MLP neurons of a small language model. Each row is named by its layer, matrix (gate and up: input weights) and neuron, and shows model dimensions 314-409. Each number is 128 + 32 x the weight over its row's rms, rounded and kept within 0 to 255. A neuron's up and down rows have the sign that makes its largest values positive.
A block is one neuron, or neurons of one layer that tend to fire together. Before each block is what it responds to, as a language model described it from the Wikipedia text at the highest values.

Responds to: Word fragments after initial S
L3.gate293 [130 135 147 131 159 180 124 146 189 135 161  92 161  29 150 113 174 161 110  97 118 139 133 145 126 124 184 173  94 163 114 141 148 137  63  73 131 128 132 109  83 133 105 138 154 169 156  96 173 156 196  80  99  93 110 112 136  68 138 166 145 132 110 147 115 177 116 113 158  97 120 110 169 137 123 136 162 132 112  96 126 115  90 100 123 151  78 124 136  95  96 107 184 129 112  92]
L3.up293 [133 185 108  97 187 124 132 131 137 105 101 103 138 156 157 216 107  90  89  96 149 144 111 189 152 109 115  96 147 111 110 141  84 181 133 118 172 179 130  58 158 130 136 150 130 161 115 147 142 150 183  64  81 156 128 162 203 175 121 135 124 184 118 158 220 174 146 140 122 178 184 165 141 125 123 149 147 169 196 121 135 148 103 113 123 127 168 109 168  66 187 140 162  98 122 126]
L3.gate367 [111 113  96 126 154  81  98  63 162  99 112 129 152 159 137  97 148 155 119 115 156 129  91  75 101 110 144 173 126 180 147 172 148 128 138  82  99 103 171 126 116 127 105  63 150 128  69 116 134 106 138  99 115  69 124 133 101  86 109 169  98  94  59 195 126  99 112 207  84 197 104 100 171 102 110  69 106 121 110 130 145  53 166 122 131  79  84  66 155 164  81  37 166 128 163 137]
L3.up367 [ 71 190 113 130 138 116  55  94 126 113 191 128 136 153  89 153 165 144 104 117 167 105 117  95 135 177 116 177 165 115 110 120 127  98 108  88 207 132 161 102 169 125  85 116 161 157 119  90  90  68 132 151 134 106 173 155  83 106 173 149 140 147 146 188  95  77 101 113 101 121  72 123  90  64 181 103 194 140 118 145 137 140 159  95  95 107 114 158  55  72 109 101 164 116  65 121]
L3.gate531 [ 81 167  99 118 164  80  83 125 192  93 126 137 120 146 132 113 183 130 190 213 152 148 122 133  86 124 109 149 133 171 117 127 145 110 165  46 161 168 131 119 137 121 157  49 133 132  45 150  93 129 160 105 117 131 158 132 201 219  81 119 107 132 105 119 122 192 183 113 116 134 127  74 151 126 170 136 151 122 120 117 135 125  86  94 152 145  99 118 117 124 112 190 178  92 137 108]
L3.up531 [177 146 124 143 148 156 120 101 150 143 168 120 129 146 150 143 138 164 153 135  65 178 108 122 146 149 154 134 121 173  91 148 118 120 148 148  90 131 127 129 112 154 111 140 146 175 126 189 108  98 199 135 107  97 142 129  92 109 124 179 126 142  84 134  49 127 167 143  84 190 122 101 199 118 124 105 107  80 120 171 144 116  80 146 105 139  91 126 150  97 189 127 113  98 144 150]
L3.gate782 [202 110 144 109 121  92 188 126 168  95 129  86 158  90 153 114 116 163  99  96  85 121 203 173 122 156 137 119 116 125  95  86 151  78 114 184 103 133 147 147 183 132 109 105 138  72 125  76 167  84 175 142 106 144 118 132  94  84 166 177  81 139  80 131  98 163 138 132 117 146 117 105 149 188  71 120  94 111 108  99 138 107 113 115 118 102  80 114 111 101 111 109 131 135 127 133]
L3.up782 [161 105 111 149 100 133 159 115 150 140 141 116 141 133 138 202 150 155 122  84 121  79 181 135  81 114 129 151 181 153  74 147 142 130  71  70 134 192 207 120 145 142 112 113 146 180 108  74 109  91 135 122 135  83 176  98 102 105 165 162  95 100 134 130  91 127 119 133 162 141 114 138 197 102  44 159 143 119 138 115  98 112 140 109 120 120 110 101 148 117  64 127 168 150 136  54]

Responds to: Son and word-initial stems
L2.gate157 [114 125 126 111 152 144 160 108 167 129 157  94  80  86 150  98 157 128  78 133 109 106  82 177 117 148  86 157 105  95 139  81 155 111  62 135 144 142 160 108  96 108 108 143 151  99 110 128 137  97 117 127 142 128 199  67  83 127 131 128  95 105 186 116  92 152 125 130 114 146 178  90  97 112 150 111 101 124 168 177 121  99 176  92 130 113 142 128 160 172  83 143 118 189 145 159]
L2.up157 [125 105 135 109 169 131 149 148 156 133 149  83  79 126 113 101 161 166  67 115  79 131  90 139 146 115  79 194 121 115 160  68 143 130  72 109 136 107 155 144  94  87 105 107 152 109  83 108 149 130 132  79 144 156 136  77 145 133 119 110 133  83 169 131 116 149 125 150 103 149 207  86 155 123 160 120 118 126 199 151 139  84 155 119 125 142 148 137 149 160 125 130 141 196 115 148]
L2.gate901 [231 130 126 130 135 109 174  98 166  97 161 136 121 158 146  88 160 141 108  92  68 227 157 108 187 150 157 109 171 127 143 109  94 124  98 120 123 143 117  93 105 157 117 136 148 122 107 176 176 105 101 105 134  99 100 134 106 122 104 183  69 116 170 128 130 195 149 158 161 139 118 108  71 104  64 111 116 135  32  92 152 105 118 110 156 106  95 139 102 115 122 155  84 111 124 151]
L2.up901 [159 125 107 160 147 144 162 113  91 138 129 113 119  83 105 171 125 146 137  48  68  73 124 190 120 146 112 184  58 158 120 100 219 108 123 124 151 123 138  97 166 142 121 108 127 150 134 106 117  80 126 109 112 181 140 126 125 165 116 149 173 128 116 173 142 112   8  93  98 164 115 128 116 151 131  80 123  77 157 103 138 117 138 120 122 132  57 124 102 169 158 122 124 169 118 148]

Responds to: Word-completing subword pieces
L7.gate48 [150 104  99 136 141 173  95 110 120 109 162 149 104 130 122 138 124 175 111 123 165 106 108 101 120 169 171 141 135 164  97 112 147 134 151 195  86  75  74 131  20 113 119 192  99 157 167 136 139 155 126  50 104 107 107  93  88 149  95 148  93 132  72 140 146 123 151 100  58 156 106  80 183 112  96 111 145  52 129 113 125 115 150 173 172 111  67 110 144 116  75 124  95 173 120 110]
L7.up48 [193 153  91 147 121 132  73 106 135 188 125 181 104 129  73 110  76 140 126 102 126 136  99 133 150 160 151 145 184 163  85  72 164 156  98 162 143 126  60 115  90 138 176 136 163 133 190 117 129 162 147  73 115  74 171 166 187 178 115 153 154 107 109  86 168 174 174 128 121 126 110  85 152  81 142 101 198 127 160 101 200 135 129 141 130 109  91 106  72 135  43 109 106 145  64 113]
L7.gate606 [166 126 114 121 140 106 131 111 151 145 103 150 180 102 161 102 109 147 148 103 106 123 125  74 101 210 145 210 153 138 161 113 154 117  99 177 154 196  65 114 129 151 141  84 117  62 151  78 102 112 168 147  78  90 128 111 103 116 146 143  97 139 143 115 147 148 140 154 108 115 149  80 112 167 139 121 234 123 133  93 153 136 195 141  53  92 134 149  85 214 103 167 165 125 165 145]
L7.up606 [167 112 147  96 119 143 148 112 182  95 118 139 153 130 138 140 121 150 136 152 202 152 173 109 129 125 142 100 101 135 131 168 132 172 130 172  86 144  45 165 112 137 127 129 164 106 118 133 136 131  90  88 100 150 123 110  75  99 105 167 150 100 124  72 113 139 121 111 150 191 192 107 153 153  85 144 131 171 115 116 120 101  84  62 137 113 114  95 118 126 121 109 176 138 139  89]
L7.gate813 [130 150 125 130 102 140 134  88  67 128 141 103 180 157 118  89 127  99 186 100 123 118 107 142 156  85  85  95 133 118  93 128 101 131  95 169 188 136 160 121 120  81 181  96 147  70 113 139 182 114  96  71 157 136 132 110 136 134  76 129  89 150 169 121 101 110  95 130 120  96  86  94 147 136 160 134 124 127 158 139 156 160 167 131 142 154 105 176  96 103 135 117  87 130 158 113]
L7.up813 [112 130 130 133 183 163 165  69 123  87 111 158 155 105 115  77 104 163  65 172 150  74  94 136 126 118 131 155 109 147 123 165  60 102 182 158 100 179 143 166 100  80 136  85 141 101 165  92 105  88 118 148 140  85 115 143 115 150 156 205 174 140  98 113  82 118 151 138 170 166 128  84 135 132 124 131  75 165 106 103 116 122 177 192 147 119 127 129 125  84  82 114 141  49 147 127]
L7.gate818 [ 86  75 144 152 151 155 132 106  99 141 165 163 188 103 135 168 150 102  89 134  57 110 102 131 103 145 141 133 171 131 103 153 127 171 113 161  95 175  94 153 115  78 118 132 167 135 156 139  64  82 161 118 119 158 195  94 187 177  73  79 138 133 114 169 117 123 147 115  83 143  88 158  97 166 110 131 185 122  80 168  92 128 160 172 146 168 141 111  70 164  76 106 126 123 113 137]
L7.up818 [ 81 119 219 106  92  85 147 111 195 109  92 129 146 107 154 108  52 162 112 152 129 149 112  76 154 108  96 142 190  89 126 169  74 153 144 135 163 147 147 183 145 102 127 152 148 157 123 136  93  97 135  95 164 137 129 139 125 153  83 113 133  92 106  93 145 189 103 165 131 171 120 113 147 192 171  78 161 172 118 149 194 183  79 170 123 138  72  98 111 130  39 110 157 157 152 116]
L7.gate942 [ 65 140  39 136 129 127 144 154 168 137 103 162 134 145 155 152 123 122  91 100 122 126  84 152 107 194 126  91 147 127 170 147 107 129  77 122 144 186 149 122 101 101 110 122 111 149 117 133 120 105 109 169 198 183 121 125 131 111 114 189 135  85 148 145  69  87 110  93  65 121 148 114 155 111 103 186  76  84  82  99  79 122 172 114  44 171 115  99  98 148 109 123 121 178 148 140]
L7.up942 [149 174 144  96 152 122 155 167 180 103 106 129  60 151 120  51 122 101 108 101 141  96  83 138 140  74 109 125 152 151 119  97 139 128 123 164 150 117 152 141  90 104 146 140 155 127 116 139 110  79 110 206 151 122 184 164 184 150 157 148 155 157 109  96 109  92 124 133  92  82  82 127 131 149 136 178  82 123 183 114 108 145 167 105 153 116  68 133 117 122 141 104 155 133 171  71]
L7.gate969 [151  95 121 121  99 160 105 147 165 129  83 186 164 107 205 164 152 119 169 108 161 133 184 174 134 149 126 134 117 119 155 126 128  54 145 133 110 144 147 163  66 118 142 117  98 143 129 123 137  77 115 134 128 113 132 113  85 137  86 210 132 165 127 154  87 181 158 155  97 104 137 194 100 130 100 120 153 152 177 116 107 179 178 134 138 155 148 102 141 138  92 152 136 159  77 186]
L7.up969 [168 170 127 134 161 115 155 209 125 102 126 161 158 101 114 126 169 149  91 131 151 129 180 110 145 155  97 157 144 146 128 124 110 151 177 145 131 120 118 118 100  94 126 122 139 127 184 103 150  87 138 121 122 104 134 104 102 115 154 140 116 119 104  93 123 101  79  79  64 125 112 138 119 115 144 171 118 128 179  86 133 130 125 134 135  86  98 131 128 152 129  92 111 151 113 160]
L7.gate1026 [139 177 137 134 167 136 161 118 143 106  97 177 179 161 124  72 149 149 177 129 155 149 141 106 136 139 160 150 180 123 167 161 111 156 105 123  94 114  76  86 141  81 122 168 109  70 157 156 145 133 125  66 123  97 144 132 105 107 128 179 128 139 100 109 130 103 119  81 109 124 165 131 152 120 131 100  92 131 144 161 156 145 158 147 126 154 107 104 191 181  72  75 106 158 110 138]
L7.up1026 [151 122 168 128 141 164 124 110  73  89 110  82 140 162  95 141  66 123 123 132 118 141 139 107 189 144 127 148 124 110 151  72 182 173 141 120 103 174 109 196 104 118 132  68 139 151 119 111 142  83 119 138 115 147 150 120 128 183 169 182 171 116 147 109 148 144 158 152  88  99 126 183  96  46 111 172 156  93 133  98 140 128 130 102  81 129 122 180 133 126  88 127 167 149 115 158]
L7.gate1198 [154  95 133 114 154 135 136 163  84 176  94 148 153  94 132  95 131 177 167  87 165 138 182 147 181 173 183  93 124 110  91 129 134 138 157 181 104 109 144 107 173  39 119 144  61 123 104 127 118  85 109 148 157 149 154 144 135  85 134 138 183 132 134 100  61 111 179 142 134  91 148 127 158 120 125 150 143  78 114 138 151 101 150 136  95  66 118 146 110  93  62 130 106 104 124 153]
L7.up1198 [103  94 126 159  85 181 142 134 135 155 163 139  94  85 113 168 146 129 128  98 152  86 103 151 114 159 117 109  25 141 128 165 171  88  96 161 123  99 148 116 182  48 102 123  92 110 129 122 122 137 121 113 156 148 149 137 150 111  95  94 132 156 177  30 136 116  96 150 125  96 181 110 133 114 145 173 141 163 133 185 122 138 143 136 155 144 218 159 166  85 131 109  84 115 161 149]

Responds to: Word piece after initial s
L7.gate14 [163 123 159 124 146  72 153 126 125 142 138  78 138 146 118 154 148 138 105 140 154 117 114 126  82 159 155  93 110 139 148 112 179 136 110 173 179 119 124  88  96 156  75  57  72  92 132 150 128 170 144  79 112 129  77 146 138 129 115 134  84  71 110 131 130 104  88 135 105 116  81 101  90 129 154 126 188 161 149 174 144 108 111  88  72 183  95 107 111 130 113  69 158 124 141 147]
L7.up14 [148 181  77  89 153 149 207 161 147 132 150 126  92  95 138 153  89 156 109 139 105 103 182 118 114  77 133 151 156 124 167 177  89 117 155 136 125 156 121 113 121 137 137 134 144 124 145 123  87 148 160 159  65  49  55 129 125 213 107 141 140 139 153 134  86 134  64 150 125 172 129 106 117 151  83 129 137 137  82 106 104 196 120 129 132 147 106 115 164 102 106 167 147 135 117 102]
L7.gate21 [172 111 132 140 112 129 117  62 124 118 129 144 110 157 185 153 149 148 149 102  91 150 146 167 171 183 139 175 123  70  85  96 143 137 115 129 114 120 163 138  95 145 182 105 121 108  83 153 163  95 117  71 121 107 154 155  72 146 120  75  97  57 111 154 126 147 103 125 117 168 107 115 137 113 129  87  93 130 185 124 143 120  96 154 156  86  88 106 184 106 113 171 145  71 129  83]
L7.up21 [164 106 102 151  96 115 132 124 134 153 156 102 149 135 136 108  83 195 105 145 155 141 157 186 123  99 128 147  82  32 125 118 199 167  49 150 166 130  90 137 121 178  57 132 108 175 118 203 167 100 118 140 141 116 143 108 101 121 103 139 146 147  52 111 126 121 150 101 109 107 140 124 165  78 119 122 127 124 129 165 119  62 101  97  92 122 111 134  76  94 180 140 108 157 155  91]
L7.gate104 [115 157 129  50 153 175 152 129  88 110 123 139 111 147 152 170 127 120 129 107 104 167 185  87  97 105 149 139 108 112 174 146 202 134 111 114 137 142 130 111 119 117  95 119 138 125  81 166 145 155 109  84 122 112 133 140 143 142  99 178 182 117  83 114 133 115 140 201 123 132 113 173 147  96 119 153 107 122 158  95 140  77 123 114  78 140  64  75 116 115 130 131 168 177 116 132]
L7.up104 [166 152 131 118 186 182 142 130  57  89 112 138 145 168 100 135  81 131 126 104 113 118 127 171  71 170 159 130 137 115 109 136 150 121 160  98 113 157 151 130 143 192 129 116  76 134 141 181 125 126  83 136 167 158  69 177  80 113 127 189 109 114  95  96 142 100  68 147 141 117 136 124 119 108 133  37 147 161 121  78 157 109 149  82 139 102  85  93 119 132 147 104  83  83 114 170]
L7.gate229 [126 127  98 105 142 145 158  93 136 100 122 154 109 102 119 173 104 163 113 135 128 169 136 153 144 163 193 138 116  83 113 167 149 145  93  66 161 107 115 141 164 171 136 123 129 151 105 159 145 143 134 158  81 121 123 165 144 145 157 138  79 156 124 126 116 162 121 181 152 190 112  77  74 154  95  46 137  81 153 125 115 122  81 164 160  99  86 146 106 127 131  31 140 165 149 157]
L7.up229 [193 138 151 136 109 160 156 178 178 121 113 105  74 112  78 204 156 127 126 167 107 122  86 136 124 132  21 102 146 101 122 117  98 103 115 121 122 164 129  98 163 113 142  82  82 158 117 138 150 189 158 145 174 171 108 153 185 135 160  73 127  89 121  86 139  47  65 129 134  89 110 163 106  41 150 176 120 168  76 116 123 170  97 111 108 112 148 158 119 106 169 148 143 120 150 179]
L7.gate731 [101 133 111  86 143 120  95 166 146 113 175 101 170 168 130 150 154 142 164  58 152 111 150  91  78 127 120 179 169 135 165 138 124 114 168 115 186 112 184 107 206 172 164 123 120 106  61  87 121 139 146 150 151 191 111 124 143 142 140 103 138  98 123 148 147 143 101 128 106 162 127  74 127 173 122 106 175 149 140 150 148  77 149  97 117 105  86  94  64 139 178 118 203 135  44  52]
L7.up731 [148  97 136  97 160  90 118 109 122  73 145 138  96 144 136 142  91 157 106 120 123 125 159  60 118 131 170 136 126 110  85  66 161 100 153 145 137 149 163 202 111 149  69 148 141 150 125 157 118 215  91  99 159 126 142 112 134 138 204 103 163  63  89 126 170 125  66 185 119 121 120 106 117  98  63 141 144 105 197  91 147 141  80 117 143 139 123 106 129 141 144  51 124  73 115  81]
L7.gate807 [134 112 136 108 115 136 140 144 168 140 112  89  88  64 173 106 137 147 121 122 140 145 180 159  89 133  81 146 138 141 121 134 133 102 112 184 103  89 125 151  75 156 130 178 132 159  95 141 122 154 125 117 158 141 108 153 194 150 125 140 163 108 144 113 111 134 132  87  89 133 132 148 116 129 113 133  93 120  98 128 163  56  90 135 128 130 149  82  77 135 196 110  79 127 145 144]
L7.up807 [143 108 126 144  76  88 155 133 140 167 145 123 102 127  93 156 138  85 119 130 121 157 148 176  98 179 129 142 114 122 133 189 139  78 205 110  99 100 118  92 127 166 116 117 107  60 160 130 166 101 167 149 145 167 171  92 141 116  93 153 121 118 119 145 131 129  86 153 132 192  84 153 174 133  46 200 102 120 111 145 154 103 124 177  99 142 110 142 150 146 158 162 170  91 129 174]
L7.gate927 [ 77 191 120 114 171 106 129 120 134  53 151  73 121 108 152 103 209  78 129 180 131  98 175 125  81  85 104 132 150 185 154  98 139 125  80  86 135 126 139 142 137 129 196 112 109  95 108 183  81 179 134  84  86  80 129 145 141 101 149 124 105  91 146 115  76 103  52 152 136 115 152 147 146 185  60 158 138 163 144 198 141 134 136 106 178 101 124 157 184  79 134 136 117 123  64 157]
L7.up927 [ 92 114 120 129 132  75 178 148 191  99 157 146 100 140 180 129 141 128 110 152 189 120 165 112 117 130  89 189 155 152 160  81 142 117 128 158 117 121 108 153 139 175  91 167 144 182 119 134 102 194 145 133 185 157 141 110  69 104  81 166 112 168 115 105 167 151 140 111 159 146 135  53  98 130 115  42 110 171 158 106 151 139 119 147  99 103  94  71 127 120 117 111 107 165 187 122]
L7.gate1038 [168  89 126 126  84 131 143 106 144  75 144 209 117 110 120  80 141 163 122 158  87 150 150 143 216 121 176 174 148 138 104 141 217  64 173 120 108 199 140  88 152 109  94  89 102 150 126 119  95  93 176 122 137 148  85 167 137 129 121 161 106  87 151 137 126 106 137 159 135  75 163  36 172 163 110 107 171 121  86 145 118 125 129 106 151 110 122  68 182  77  95  88 124 137  91 158]
L7.up1038 [ 67 167 144 117  84 139  75  87 102 130 156 102 186 133  78 102  81 119 198 159 145 148 158 137 102 126 177 164  67  89 122 105 175 154 139 106 157 120 126  77 119 123 173 120 164 109 147 146 136 143  86 180  96 134 105  50  66 168 161 120  91 179 124 226 163 133 104 108 119 172 156 128 118  69 112  80 113 183 171 141 133 145 115 148 121  52 112 116 135 100 131 130 104  67 113 143]

Responds to: Second word-piece after short onset
L3.gate19 [146 132 140 132 174 100 102 114 132 121 170 149 128  62 118  57 127 136 120 101 102 143 176 119 138 128 108  68 107 128 166 108 158 158 111 131 157 168  81 155 146  86 110 151 136 110  86  96 156 122  98 154  58 163 166 156 131 145 131 141 126 176 118 101 116 143 110 172 107 138 188 133 100 170 179  95 121 106  98 108 145  91 159 121 136 113 143 141  92 121 100  79 152 183 137  98]
L3.up19 [169 179 142 124 139 114 107 105  83 107 113 167 115 187 168 119 134 147 129 116 156 139 105  80 149 138 146 126  99 123 194 142  89  92 187  89 148 142 139 158 154  65 189 100 161 131 129  46 150 137 117 123 148 107 124 131 100 180 144 158 190 185 125 109  83 162 143 165  70 165 159  93 102 169 106  61 191  88  59 172 180 139 186 168 100 182 195 130 179  85 120  97 137 138  85 159]
L3.gate192 [133 116 190 103 127 140 150 126 211 116 131  82  90 152 213  76 113 106 154 101 189  75  78 117  66 154 118 179 160 131  86 135 106 130 136 162 122 168 125 160  97 120  60  91 127 122 114 134  92 137 157  81  90 117 153  84 201 157 132 139  80 104  98  98 149 139 153 141 119 145 133  37 232 113  92 139 132  83 101 113 108 148  56 147 129 135 137 107 181 153  90 148 134 110 120 125]
L3.up192 [141 126 147 117 149  76 237  91 123 117 109 174 140 134 196 130  93 101 134  76 141 116 147 128 156 153 158 113 167  83 110 109 199 128 152 142 141 176 191 157 118 141 136 122 131 126 115 138 132 114 100 168  78  97 159  72 160 140 117  75 132  65  98  80  90 135 100 145  95 199 107  72 152 162  84 153  91 111 149 137 141  23  55  92 128 134 155 144 127 120 139 161  78 103 131 129]
L3.gate700 [126 131 161  89 219 104 154 111 145  97 106 163 135 184 198 121  76 151  86  94 105 137 165 176 118 164 108  97 140 100  94 146 155 135 109 154 189 152 130  96 107 162  94  85 121 114 172 140 147 118 141 101 157 112 172 148 114 146 110 169 159 115  80 151 106 146 169 121  69 153 178  82 150 200 166 132 137 120 135  92 161 172  75 170  85 149 164 103  90 110 154 141 110 143 130 173]
L3.up700 [106  66 137 146 110 150 150 115 165 137 165 106 102 163 161 145 127 163  83 142 125 178 155 108  86 215 112 130 125 164 130 116 137  97 119 130 163 130 181  85 109 121 119  35 147 132 166 166 121 102 146 114 137 111 130 134  95 134 109 168  97  98 121 115 129 130 131 199  89 204  34 123  94 183 127 139 118 113  91 141 190 163 146 159 137 128 142 140  93 119  87 116 161 110  93  97]
L3.gate1027 [122 131 136  82 111 117 113 143  98 113 131 128 112 200 126 191  81 164 145 138 135 146 127 163 116 173  80 141  80  85 107 130 124 128 119 164 139 117 156 164 115 113  96  57 149 144 104  59 114  98 163 119 166 143 142 144 157 186 109 123 166 126 144 109  94 156 136 128 176 144  93  81 169 168 145 157 166  77 130 113 128 122 145 119 117 120 160 136  48 131 148 141 152 143 161  80]
L3.up1027 [119 113 169  82 111 125 102 110 182  77 141  99 149 179 161 182  95 187 143 157 113 114 144 147 133 142  83 153 121 128  86 115 139  42 136 113 110 126 168 125  90 108 151  82 154 138 126 131 160 117 136 116 107 115 122 152 152 188 159 143 166  94 134  95 154 123 163 159 130  61 135 139 120 174 210 155 124 130 156 147 118 188 166 156  53 102 160 123 105 141  78 108 153 110 148 120]

Responds to: Middle word-piece continuations
L2.gate444 [123 143 126 111 172 196 105 125 148 116 136 122 129 128 112 107 109 186  99 136 141 143 154 126 158 169 133 144 139  98 118 129  87 134 130  96  91 151 135  81 164 127 117 153 154 120 101 111 103  71 145 154 110 132 183 120 171 115 142 137 118 128  41 123 164 132 154 129 145 121 116 151 122  82 134 121 120 183 100 143 121 156 124 131 111 157  96  79 149  82  76  69  90 116 154  61]
L2.up444 [154 141 129  96 170 152 124 154 144 110 137 101 175 144 112 160 140 119 128 145 153 148 160 146 127 144 110  90  73 102  98 187  76 120 131 156 127 111  83  91 111  99 128 135 129 141 128 104 116  85 139  96 111 142 156 143 181  82 184 133 115  88  65 150 140 136 114 119 154 162 163 129 104  64 152 129 129 193  82 130 123 169 130 123 126 116 169  96 166 127 122  83 122 128 122 122]
L2.gate1123 [113 118 132 134 130 140 149 116 160  78 106 122 102 168 196 172 144 167 155 132 134 110 123  87 153 138 147 133 146 135 134 165 113  97 105 126 109 104 148  22 102 130 159 132 161 130 122 178 122 119 123 137 157 119 132 106 172 176 120 139  67 133  33 129 146 149 125 137 148 107 162  18 148 121 153 120 175 208 143 104 129 146  87 100 156 156 164  74 182  72 173  80 157 123 140 124]
L2.up1123 [108 149 135 122 110 139 107 131  87  73  93 129 114 167 135 125 113  97 123 163 122 165 101 151 126 155 140 113 156 150 171 116 107  80 130 108 174 105  68  87 135 150 131 162 149 116 142 123 115 135 102 144 139 131  67 149 156 178 118 147 122 127 133 135 159 136 190 158  80 119 118  67 147 133  73 140 142 186 118  63 155 175 145  97 128 147  80 144 222 157 109 139 179 159 144 124]